config.toml
n_layer = 10
d_model = 224
n_head = 7
n_kv_head = 7
head_dim = 32
d_mlp = 320
vocab_size = 8192
activation = "geglu"
norm = "rmsnorm"
norm_place = "pre"
norm_eps = 1e-05
positions = "rope"
rope_base = 10000.0
rope_fraction = 1.0
qk_norm = false
attn_scale = 0.177
bias = "none"
tie_embeddings = true
parallel_block = true
init = "uniform"
init_std_qkv = 0.0369
init_std_o = 0.0369
init_std_up = 0.0369
init_std_down = 0.0
optimizer = "muon"
lr = 0.012
lr_mult_qkv = 0.4
lr_mult_o = 4.0
beta1 = 0.95
lr_head = 0.00455
grad_clip = 0.5
warmup_steps = 200
schedule = "wsd"
decay_fraction = 0.573
decay_shape = "linear"
final_lr_fraction = 0.0
batch_tokens = 32768
seq_len = 1024
doc_mask = true
z_loss = 0.0001
train_tokens = 244000000
steps = 7447
dataset = "wikipedia_en"
MLP neurons of a small language model. Each row is named by its layer, matrix (gate and up: input weights) and neuron, and shows model dimensions 48-111. Each number is 50 + 10 x the weight over its row's rms, rounded and kept within 0 to 99. A neuron's up and down rows have the sign that makes its largest values positive.
Before each neuron's rows, "fires in" lists the words (lower case) most often at its 100 highest values on Wikipedia text that the model never trained on; "fires on" lists the tokens most often at its 100 highest values on Wikipedia text that the model never trained on.

fires in: "and", "than", "by", "like", "over"
fires on: " and", " than", " like", " over", " by"
L4.gate170:45 46 49 56 54 46 52 38 42 34 26 41 54 44 45 46 43 59 66 47 27 52 36 38 41 41 45 48 41 37 40 43 30 39 45 49 54 34 40 48 53 43 51 53 24 56 48 49 56 60 60 46 58 56 60 42 51 43 59 50 38 42 34 61
L4.up170:49 48 40 46 62 29 53 57 50 56 57 48 52 58 40 59 50 63 65 38 56 55 64 44 61 42 66 48 58 44 44 52 46 67 44 61 37 50 63 55 54 41 61 55 45 47 68 48 56 38 55 21 52 58 53 55 64 46 41 74 61 40 52 37

fires in: "from", "lodge", "lothbury", "roy"
fires on: " from", " Lo", " Os", " Roy", "ut"
L4.gate25:44 37 52 53 52 67 44 64 46 39 44 45 54 58 42 44 46 52 53 53 54 61 40 63 56 53 35 55 53 58 49 47 36 67 69 53 43 57 52 52 55 60 37 36 62 49 58 45 35 68 48 48 47 56 57 54 48 49 74 44 70 47 34 36
L4.up25:48 59 47 59 46 46 64 44 57 45 23 43 50 46 36 68 38 53 66 37 46 39 59 49 44 40 57 61 48 33 39 65 44 51 61 39 22 52 56 44 53 44 65 62 38 56 59 46 54 30 35 50 40 53 59 63 49 56 42 37 50 42 57 56

fires in: "at", "to", "from", "for"
fires on: " at", " to", " from", " for"
L5.gate151:62 38 66 41 45 69 55 37 85 27 44 58 46 56 54 49 43 59 45 58 47 60 41 45 61 58 56 51 52 49 48 48 39 41 53 46 49 52 51 43 46 57 38 41 59 39 54 57 56 45 55 36 37 44 57 44 38 52 43 71 44 42 48 37
L5.up151:30 47 47 55 56 39 52 60 63 57 46 58 54 52 49 45 61 68 38 41 48 52 51 48 65 66 39 55 39 32 58 44 46 34 54 28 55 56 35 46 43 50 35 37 32 42 86 56 39 57 31 62 42 46 53 40 55 44 46 58 61 58 46 52

fires in: "during", "of", "in", "throughout"
fires on: " of", " during", "ing", " in", " throughout"
L5.gate224:41 46 50 51 46 53 59 57 55 40 65 44 49 42 38 50 50 32 31 49 42 59 61 45 52 52 58 34 62 47 57 43 52 44 50 47 42 68 67 53 41 40 54 58 54 45 41 42 66 30 45 41 58 42 58 49 45 46 57 53 66 50 40 50
L5.up224:35 28 52 33 49 50 56 60 43 54 42 54 66 46 34 41 50 41 45 67 43 53 46 58 52 52 55 50 75 52 47 67 56 72 57 54 53 59 42 48 33 61 47 47 59 40 45 60 51 45 52 46 37 56 69 45 39 48 52 43 59 46 51 38

fires in: "city", "title", "team", "club", "yakima", "rajkumar"
fires on: " City", " Team", " Title", "ki", "ku"
L5.gate282:35 54 25 65 40 61 49 47 56 63 43 55 46 39 39 45 39 54 38 64 57 70 68 55 57 56 60 50 48 35 42 51 67 71 50 63 45 61 38 41 47 47 43 30 46 53 54 55 51 41 67 52 36 35 56 44 48 49 51 66 50 36 39 63
L5.up282:48 52 25 61 51 42 41 59 55 47 53 35 60 52 61 38 43 57 42 43 37 43 54 42 62 51 57 22 26 40 34 44 41 44 52 51 62 49 49 44 59 44 53 55 51 30 38 39 19 49 41 52 45 72 50 52 54 63 59 63 46 46 42 55

fires in: "there", "augustus", "wu"
fires on: " there", "au", " There", "u", "gu"
L4.gate205:42 53 63 37 51 62 59 46 64 43 60 41 31 61 41 39 53 29 49 34 36 36 52 62 51 33 42 55 40 58 50 36 43 61 46 44 36 48 48 49 56 35 89 29 70 42 54 58 49 62 63 35 50 51 56 49 59 25 47 46 54 53 56 54
L4.up205:43 55 44 54 46 50 58 50 36 57 45 41 34 62 39 41 67 39 47 25 29 45 31 72 49 48 46 50 53 55 28 47 53 37 49 38 51 47 43 53 59 47 75 37 54 48 56 59 37 51 61 52 62 44 47 57 49 52 38 45 63 34 32 67

fires in: "not", "there"
fires on: " not", " N", " There", "ly"
L4.gate192:49 61 51 47 68 59 49 60 49 67 46 64 38 48 57 53 48 54 51 48 45 41 40 52 69 30 46 48 39 54 37 42 44 49 65 56 43 66 46 51 61 51 49 54 52 71 56 33 52 56 55 53 68 61 52 58 52 43 48 66 46 60 64 50
L4.up192:64 39 56 45 50 46 46 37 56 66 45 41 49 53 46 33 46 59 45 56 58 32 41 61 62 41 40 64 55 61 44 45 39 63 61 57 41 42 59 72 65 52 47 67 46 51 48 43 55 61 69 51 57 19 67 38 53 46 41 57 67 50 40 41

fires in: "and", "any", "some", "many", "my", "to"
fires on: " any", " and", " my", " Some", " Many", " some"
L4.gate15:47 52 45 78 55 46 42 42 35 66 46 49 37 49 44 67 45 43 51 53 58 52 49 63 42 55 48 48 80 37 59 75 29 53 58 68 64 51 52 42 54 55 55 52 51 41 35 51 51 78 37 43 54 40 44 46 55 59 46 47 61 36 34 46
L4.up15:47 43 62 36 53 43 45 62 50 43 47 62 59 37 39 50 61 55 52 65 75 47 42 45 61 36 51 65 35 74 58 60 47 31 64 61 72 40 61 49 47 46 45 53 30 52 35 40 42 57 59 43 55 68 51 60 58 43 66 50 52 55 53 39

fires in: "with", "taking"
fires on: " with", "ing", "with", " taking"
L4.gate104:41 28 38 58 37 39 62 30 57 56 29 30 59 50 53 41 41 49 45 41 30 45 67 54 64 56 52 61 55 52 52 43 47 63 59 47 66 50 37 38 38 51 52 47 28 49 56 39 55 60 47 50 46 45 40 54 49 55 64 63 53 52 53 63
L4.up104:46 47 44 53 50 40 56 30 45 61 57 25 38 44 33 67 21 51 50 57 51 54 54 58 62 51 49 43 40 64 59 54 54 47 55 55 58 43 36 46 36 55 45 26 60 42 48 34 36 57 50 43 57 61 38 59 63 53 42 50 32 44 56 67

fires in: "as", "too"
fires on: " as", "o"
L5.gate16:46 61 49 46 55 60 62 53 56 52 42 39 70 23 30 46 47 45 51 52 59 49 47 47 60 54 44 50 39 65 48 50 60 43 50 59 46 44 46 42 49 56 49 41 48 60 54 46 53 52 34 69 38 49 32 55 43 53 53 65 40 58 49 36
L5.up16:51 46 49 32 57 61 38 53 60 57 42 33 39 32 43 44 56 37 43 56 52 69 47 56 54 44 68 67 51 43 56 50 45 56 44 53 34 71 51 54 56 57 34 60 45 48 52 45 58 52 51 47 52 57 35 32 27 42 51 34 56 37 33 53

fires in: "and"
fires on: " and"
L4.gate70:41 40 65 43 39 58 54 55 32 47 30 45 48 55 40 47 54 59 60 47 64 62 64 35 51 36 58 48 66 59 38 54 40 41 40 34 53 42 44 40 52 64 27 49 65 35 36 62 52 67 54 42 61 48 59 61 58 40 56 52 50 56 44 55
L4.up70:68 36 54 56 60 48 61 47 70 60 38 51 48 35 60 50 51 60 67 55 54 47 55 37 61 55 61 50 33 37 48 42 56 57 54 55 56 42 51 61 49 34 55 44 49 59 45 40 51 38 45 60 54 47 46 43 63 53 49 45 50 40 51 61

fires in: "as"
fires on: " as", " As", "As"
L4.gate168:62 51 54 49 47 64 70 53 40 51 44 31 45 36 39 54 68 41 46 28 57 54 46 71 49 40 32 55 51 40 45 52 47 46 66 45 43 49 54 60 59 53 39 52 46 43 58 48 41 59 36 53 57 47 30 61 47 83 44 71 56 55 51 46
L4.up168:61 43 60 41 50 56 54 56 49 41 46 43 46 46 23 56 48 58 51 40 56 56 28 41 54 60 42 38 55 44 54 57 51 47 45 42 57 36 75 53 46 45 48 56 58 52 36 56 56 43 55 56 50 43 57 47 46 41 56 42 48 56 57 30

fires in: "while", "after", "of", "before", "began", "from"
fires on: " of", " before", " began", " while", " from", " After"
L5.gate175:47 63 60 60 61 41 56 53 51 51 60 51 54 56 35 56 30 55 48 43 50 69 34 55 40 70 48 59 31 47 47 59 49 54 47 45 48 37 60 39 66 62 33 53 62 56 60 46 53 54 56 49 55 54 83 49 49 41 45 44 42 58 51 58
L5.up175:36 46 65 59 63 43 70 56 48 46 47 48 63 54 48 56 45 48 58 42 57 46 55 43 52 59 52 37 48 32 65 54 48 46 44 41 40 38 43 47 58 59 51 48 52 66 59 46 43 58 60 42 43 57 45 20 42 43 41 45 39 60 51 60

fires in: "in", "to", "north", "from", "attended", "across"
fires on: " in", " to", " North", " from", " attended", " across"
L6.gate273:63 28 55 49 50 46 44 50 45 51 52 61 40 51 59 47 38 60 53 43 54 50 36 40 62 52 58 41 44 41 49 33 47 43 52 50 46 49 37 40 57 40 51 48 57 44 71 45 52 41 38 43 43 63 62 40 55 59 54 52 34 58 48 54
L6.up273:45 51 56 66 35 51 46 68 51 41 59 50 57 61 44 61 51 55 64 46 50 61 51 55 46 54 53 37 43 43 37 47 45 41 36 51 42 56 51 44 27 33 49 50 56 36 36 46 38 46 29 43 59 62 57 43 51 67 51 63 41 47 59 45

fires in: "in", "as", "with", "under"
fires on: " in", " as", " with", " under"
L4.gate218:60 54 67 56 35 42 62 52 65 50 43 59 48 49 34 53 39 65 50 64 64 49 67 72 52 55 49 45 49 38 54 54 54 47 58 58 41 47 63 55 64 42 48 42 43 49 49 49 50 57 41 45 59 38 47 50 54 62 70 53 57 52 58 32
L4.up218:45 61 47 58 43 37 62 55 51 46 58 41 48 47 43 48 43 42 61 49 46 62 50 54 36 27 38 46 73 50 56 50 48 42 46 46 52 55 36 59 50 38 60 61 60 62 61 48 59 46 46 58 43 44 52 49 48 46 59 50 48 42 42 65

fires in: "also", "often", "primarily", "commonly", "previously"
fires on: " also", " often", "ly", " primarily", " commonly", " previously"
L4.gate116:23 52 65 58 35 56 48 42 52 36 48 47 54 39 62 43 45 55 46 63 45 52 33 51 43 60 53 51 64 57 34 42 45 60 53 62 54 46 54 63 31 56 29 44 64 39 56 34 63 46 60 58 46 41 46 54 40 61 62 55 60 57 54 38
L4.up116:67 50 54 28 42 49 53 59 64 53 66 45 44 46 55 50 52 44 52 39 70 58 49 63 42 42 66 50 54 45 48 40 36 56 42 47 53 32 51 37 61 53 51 69 74 38 42 50 43 60 66 50 63 32 50 58 54 49 60 55 40 53 56 60

fires in: "and", "or", "to"
fires on: " and", " or", " to"
L5.gate105:45 63 58 51 46 63 56 46 14 62 40 43 41 55 38 56 46 55 66 47 67 65 62 37 60 51 63 54 52 62 45 51 55 59 60 50 40 47 56 54 56 66 34 55 59 65 67 45 56 47 50 43 50 54 39 49 52 58 50 31 59 35 50 45
L5.up105:32 53 48 45 36 57 60 43 28 53 33 47 74 32 38 77 51 40 53 47 57 61 73 50 42 43 53 54 47 49 54 43 59 61 55 52 48 34 71 60 57 55 47 41 63 54 40 52 49 34 60 42 54 48 53 37 51 53 55 40 51 38 59 26

fires in: "and", "as"
fires on: " and", " line", " as"
L4.gate288:48 47 46 75 51 51 43 55 45 57 56 49 40 69 43 38 49 50 50 48 62 55 55 45 62 43 48 29 48 64 55 50 50 60 42 52 49 46 42 43 63 51 29 61 42 51 28 50 35 60 56 53 49 36 63 62 46 63 50 63 57 65 44 70
L4.up288:57 47 54 48 42 47 50 20 63 64 52 42 57 47 57 40 49 54 48 65 56 52 34 65 46 37 63 62 49 66 60 55 64 39 35 41 67 52 64 45 55 39 52 39 58 59 46 43 44 58 72 63 33 52 31 45 56 51 56 39 51 68 44 52

fires in: "during", "8", "9", "28", "6", "7"
fires on: "8", "ing", " during", "9", "6"
L6.gate7:38 43 66 56 33 50 43 42 62 39 47 45 48 59 67 46 58 41 57 42 46 60 55 47 54 58 57 31 51 43 55 37 50 64 70 31 60 56 50 38 54 52 52 49 41 40 40 37 27 75 48 39 64 51 49 52 49 43 54 55 73 39 42 57
L6.up7:48 45 69 50 47 51 49 58 41 49 41 55 54 52 31 41 67 68 67 66 48 33 53 38 58 63 49 54 37 47 56 32 56 46 36 47 73 44 45 54 55 65 27 45 79 64 52 44 44 67 46 50 46 48 54 41 54 41 40 37 47 50 50 46